Part of a small language model's weights.
Size: 14 layers, width 384, 3 heads of 128, MLP 1024 SwiGLU, 32.7M parameters.
Architecture: RMSNorm after each block, rotary positions, no biases in attention or MLP, untied embeddings, normalized queries and keys.
Training: a variant of Adam for these matrices, 828M tokens.
MLP neurons of a small language model. Each row is named by its layer, matrix (gate and up: input weights) and neuron, and shows model dimensions 144-239. Each number is 128 + 24 x the weight over its row's rms, rounded and kept within 0 to 255. Numbers have three digits each. A neuron's up and down rows have the sign that makes its largest values positive.
A block is one neuron, or neurons of one layer that tend to fire together. After each block is what it responds to, as a language model described it from the Wikipedia text at the highest values.

L3.gate264:137146099131064116112105113108137129103179128128110139172131113127111123126080133091086123173127144160121193148137085105112096129144187097118108123152126175144135136115141087093100114125124128144145118105101099124129110156112122117085072075145162140124110128139124146152156149144125158121
L3.up264:139143139097121128151097144095122140127137180115145154165101120148089150133127171121125099115115118115120165135133123160101133130098121097131143129123151177112093132105106139114131149111103160151172149142114109125084117154120129140113156072154159150113104168087100151139177137170175153140
L3.gate310:122106115122109108090105114124104113128133130117121115091132152136112140170125125131117140141135121148112111121182126122115133167174140115131085183174069123116135141161180119120097164128134124169152119115141136072116129132157099120124103134150185130103082122134143092154158113144121127088
L3.up310:121157142137123165111125144147092096147133125100156126105117136139125134135134125113094106138154115117125093106152124185102122171115133137115089164190113139128083124092128116144139133129109124148173149122137138124120126126110092125145140168131135146131135157118150104096153097140119102096
L3.gate343:153136101141123097104145106102138124135143097147102138087103167125114109108109152133103108140154108157068136190176116141150063144144128131131100146130154124148122127167145091167112143142094108122131135071111160127184101137136121100125098130109135103141130098174160119145141143147101180136
L3.up343:155111117141115165100136105126133128117118147121134078117172100147184103121102126110117161142109129145198146100114141170136135139129143115099116170143114134162107126131157142081131153135150113126095091132129111161118160154128106118108132124135105151136094131123138151118103126146111125134
L3.gate502:148142107109086149072130114119119133124138141102093102104079128113130106100111145103101102161149110147095139151161119122142108141135161121106118098129133125140125136167165086146135125137122089119145077103082115129173128150122113114114093107158122101122118126149118108123116114109094152108
L3.up502:113135130129141157151117101158119159138088158114116096140118115121127144113161120142142131134162104135091086170105197137132135119127130131116127098055150095102142132155110119156132101101133108161123105151143176138116168105107115152158140114151130109107156122136124086123137118085161101115
L3.gate605:146129083151083082080137112092124111131148091131060136071108149087147120151132133148119094148112144112113164164167121114132129128115164141146076115148105166132130168135156115131134161145134082153136128123143114065134099137125104102090101145151138125147106123147141091135124116115064127128
L3.up605:118150070131151108141123100137110119112108137134099128113108165130139157147160132124120114142116159127112128092143113134154160104117137161173098132138148111113105193156154150159120144150143100121149160133135136122174072121137108137154115158147132109156125102109125114151138147135094143090
L3.gate620:147143084152093114106124091108122119088152141143086113118135137128124119116095108112097129153143103149102144172151098152138099149155136122127104131109145138147148119184143093155099141159121111147169134114090129146125122132125162122110082115143158103156112100172150092125153158116115146098
L3.up620:144114127123158131107117160119121131134148103078115120106089166136124128172115159113125164127124150148143119088122149095161115146125145133120113157123112155171097129107164122080143153120100151110086110095140130120166110144162110099130100115111112145166101152155099160111078107139093140170
L3.gate624:141143110159083105118149111121165123102154106119097128110152162138131130126103166125130153176157090158106111151157112135106129134153095117125122149129095173170111095146165104146148154138113108087127135125109099096126082128153116096110057161155143154140097113123153139145133107142102153110
L3.up624:123170113133090108131129109156138097122120116147110150097134138146106129114090126108135151139153083129142092120157077146132142126154131096165094144136091117152100118177193126140142134118116093155117128139115093137103138116152111131130085129152162149129072114111160112134168124138094147116
L3.gate956:165116093104112084077148120153139134120142136095101140137108160097149150093137139127071101126132111146132110111164151166129100119120123143122124131142122197127137095133156087088118151154124121127142083096125090167150088123135125090107084140145173078144105122154114099135105130116111148107
L3.up956:147117105135122095140136141145121114114150154103135117142114145150077158143143097126121094123111114140128137144137111130106151121113094075122160129172170170133164099163163128156110087126174136122168133141135124153141140115121120110165103092153140111121157075120120129172177136128148162131
Description: Mid-word continuation pieces

L3.gate219:193085130140088151122113108112094162108124130065134142133094152118130125119122106137118179117117097116147202168150108138138111142146110112131083111167108114156126123118142061113091133179124143143117062096106154155150106144159174135110147132109130114153093123120160148155077121152148140132
L3.up219:156122104200110142148135127139122161113116117091102149128097114178132111147131114113108109127142107127094139145162112097132134123129149129074136132156130118147157093156170134127140131145125135149129099127118110091156144111082176115122135154157153088152091120123156140169122126118103118123
L3.gate321:123127099098115105093136137129100109129155139092077123069146129141120109082111135118110111114128155099146116118186104093124130166131203156161121120128148180132090122154119122125102136120139121135099108109143091117106135188138108114083130143129136086136122125145166089102140108130122146107
L3.up321:107128147131134161116158151133131125111106165085085161117122125169133093135146130131093072136163154095165114088177077095127099126102155124136146105145152173145171123119101110162115135121137135124097166128115084167126150133108116123089148122116112073150129114126158103115170109131122153102
L3.gate371:131116115124090126087149113088130149120151121106091136090155147131113107134089127111091131123124123147160152149179123110159129128161174106098094128151107160135106128134173104111098128155112104140134100076122088085129095151147117090125075097100127133142118122144131120134165142147104160115
L3.up371:163166117127138112130109095154120106101119128148107141159098085139144109120114091138136141129166190136090131134107115099109104172132155166201143148120098139152164129139093125130149119125116131098124149116104147141152113128114187141101138131127151110145088092177165134122088112138097146111
L3.gate460:131123085132095111091142100129126137129168138094090137091100137114132147124132130126094137127134135162118142160149099129140130166138148136118124132126128177146127130156156114108112162148137098116108087117105112087137114161158136124075092125162121121153105090161125112132158161131086165091
L3.up460:155152122158143161156117083135137103106115106142119095153150098105133148063139072128148170145106158150112137148117114142065146113123139113151107120140087096132165125149093135142151151122119170123171111130120206143135116112130151102139115131156148143134106112120113136139100117128107123144
L3.gate706:115132114124081116104152091072146147139146144128123145151104107147137079131134137126103120126148103114066094157124116091164107140118114146118137123155148172149129103106117119149165129154084090129146151120130112121151105121112129126140118148086149064132128113139127111134086109167138153127
L3.up706:132118131171145151130141123093144152148153131135148092118099160127122106130120124124107154139138142142108122125153106126165071107144095093112111112149139169151124104129122103115165110132100135091130138106109116110108104106121108132126116123162121147118147134154130124104123148193118131159
L3.gate738:121121099119077104075171080117124113140162088095071159131110116095114123147113123106087167156139104149092128180145119118151107144145161123104114157116126174167130124139156115130129165164097088104124110076104099116137118133114113089102099127129143114131109129153112124155119169128106141125
L3.up738:151116120132143089155091125173105098143141139123128113113135141149119135116111070120144158133128139167169163081143094157132146145119131127159087127142138058141146128160131140120109120107115152126156116138099149136142108135165131162131171121138121114086126125101127127152134119144157154145
L3.gate741:078098110125098094120132136081115101126179125139117147130118122112110106094131131122155140103103107129126157125159089085131133114187110146120112116169100101121093111114139116110158145139116118089086119096149127098112120102114157120116149123144137125112086150125131098107127123109109130148
L3.up741:133089111102168085122112132123131146155136105093110119118139161127111130194115126135129125115122119125115128085115123162135125144132126102153108102104127181125133149095174128078147137117115114136084086135138070057137124161135118136112125133113131166152119106137128130105132121117123124161
L3.gate790:135126136114108073112153123125110120109154174107095121094120160109134107122118128095132139141120128120124152125161081131148094145122126155144121129143151127138125152107139122137087137149139114118115090125110106144111127156117086094065127152124116083124113146151151107090161129136141146122
L3.up790:099154159143117123143177130094109110124116126138143104099128087153131114138167127119137108121108116122120093112179131110103146120092132154106115120162130107140162153119119109168130103145159100119113123136114097096126144125098114126068150166149086102132147151145174118156158149116116132111
Description: Word-start after noun phrase

L8.gate1:132098078145183156085122076106096123103093108069095124128141115155105100148118151135124106143127116097096197135173128094154137090153162123109125157125094140153140182134138132163150141135177176112084130112103094141125127143123121158101086108145105121137104147157131128126115094113115147122
L8.up1:101150087121127116092133124079163118092148126107132131134142125132151099120108170163108106125128108116119145117144156125148105165139098107136122143132084173127115103119138108119080123131113142141137119096135118132151063114122140124148136118102098107088170094141132113099102115145136098108
L8.gate414:146127123124131135163127073129132142121131122116109144099158079116174137135126141100164097120103138142103161130156105109109143092135153126104144140163174125151106097145111146144120126130130079138105123105106121107148149123126104123089088159128105113094142132122127143132102100207117135099
L8.up414:102144136136124104150105126125139191104106111133123120165150113116189168135128098133142143150125157129146151121186146131167128131119128125131163127154120148092078120189122160142121174123130129123111065140153120152113106121116145139100113139142143116127135127141114145131089144131148101146
Description: Copula after subject phrase

L10.gate302:141111145116120137123111144185097123093125121092096112111106130132113126145129119115130109097142135088138171149146135126109124142131087103121101163131087147131125136059160137070129123154116099151124132083140151127119119148152169136121134131136119108140142097109104081115114075152119150132
L10.up302:128132125102096156160095093161156126113120120124111111143129103161143159151108108103113112160115134092176142110149133142097118144128125133141085129137107155098127135097150164076098111146137128164161129131125155146144121125133134113126157146119162086171134118103112104169135095113119138186
L10.gate655:126143143096154128114117159144064146102135159075116117126104148120102126149132126120089159111187093067139140122120130083122090147175155123139086161088105142167103102142178122141141137157072104131119130113153137146126084148130119128136124141127153095130128109094121119110098069143102111101
L10.up655:111089171090142150124143167201121122112129194094108147151127094147092172099138142133130124142165146103133116148126111090150148113124117112143130107075105159160179124132136128151119097125125143114139132110173133111154085158113126159112121108156119165121141133091117140106105077133128102146
L10.gate672:123102102142152139139143109148080123152152105152130142090117166104134114180127114159068096130133125132149129176198092170114144129136164146138125132135108166121121141128164123119158154130107096146111097130132170125088156131181141122169121122136118158142150104108089152129087141122145142094
L10.up672:120117117137167097143136122105091094139141144102108114098130139089095132135122120118155124118149116147114098131164127118130130145156162122112086106088114119147106124141160152096127177120101132141078105112164151125129131146103154126134140089145104149133120110101137116105067111155110103098
L10.gate977:118142148117157108178131111196128119149127168132126172113098149116128130146134100138139122115162113102108164182150082122140103155107121129111108144126146124120107102132144120138170150121150117131096131093154163130124118100126157130145162141136096150132125091144104142128144121120141152158
L10.up977:155151127092120122136150128187120155173111193085137128105139180142113111148091142140162148065116105129133139120135107143146126124113131158147130159121150129144115093116178123100168150124106100138137112090183167130106094111122202104119162140119135159142112095104085136132130109096120134136
Description: Start of parenthetical insertions

L10.gate37:175135156129115157119126127164123161096132152108072145131108090089106104140069152116126100120137157120144097149136092109133154136135148116117147154123094173081149105115145182123153093127127095127116158133115097087116088173104134168115098115146134150152080138137137149123127074152051161121
L10.up37:124102117136138106131148119158131123122126117123143098117130124141150129145106116110144146113087188097127135084155127146124125091156132152112110137163140095113110143089137121137148165109112092116105071168088118130139138135122113120143131110107123126093165153133141124134111101118176166161
L10.gate239:137099076136130149116139152132129114127101128088104154096128062134116117074105145108158101105138158095110113143140129121162177090120164144103128148149147106122135116123135166148111155130172078143122131102111102053084173119114118147107098153156123106147136169128129103130114103146128132127
L10.up239:093141115136118131129120104114106125130125148096127091130133180134126140129114136119147151132147065104135159102181159108150123147130104166119142122114120131166091097103153134126114086117111113130139133125128137105118171136124152173132156113115105085133094114122137111118111114106096104113
L10.gate397:156100102140180160095136096124144130163141141163071124096106112091140134125102124144138089135128104113069118151122120126142112157173142124120132133092151088115131113052130131139128174149134139127087128105108140092148147151158133116111110157112107115111134129173134112150108139101131104138
L10.up397:120145092140134135114153113151098099119113151168123130116123117125147137125115141152166130133105130121121107122182094107165127140107142133095132145132142159159155097136103149140154171140155153129131103139100136109130123104128137118162139165119134090102135136115139130164147136092141184117
L10.gate953:107150118106149132127114129162137149101133130114094109103129126106102123118123127115116106103125144114084160145094088166163111143166145133104123175102130098145099142106150155132102154145141119139103152112131105097097107174137071127199081131163103077091156147154136128110144096099137100121
L10.up953:100126152128105102146101111180147182111141146140084103147145111124135138123178129124090123130143151139114126156155102090145163144120143159117115155129128145136125158102087183126102109119114137103134130156109130148147123085125126136128139169125105128104139129111138133144144143103134149112
Description: Main verb after subject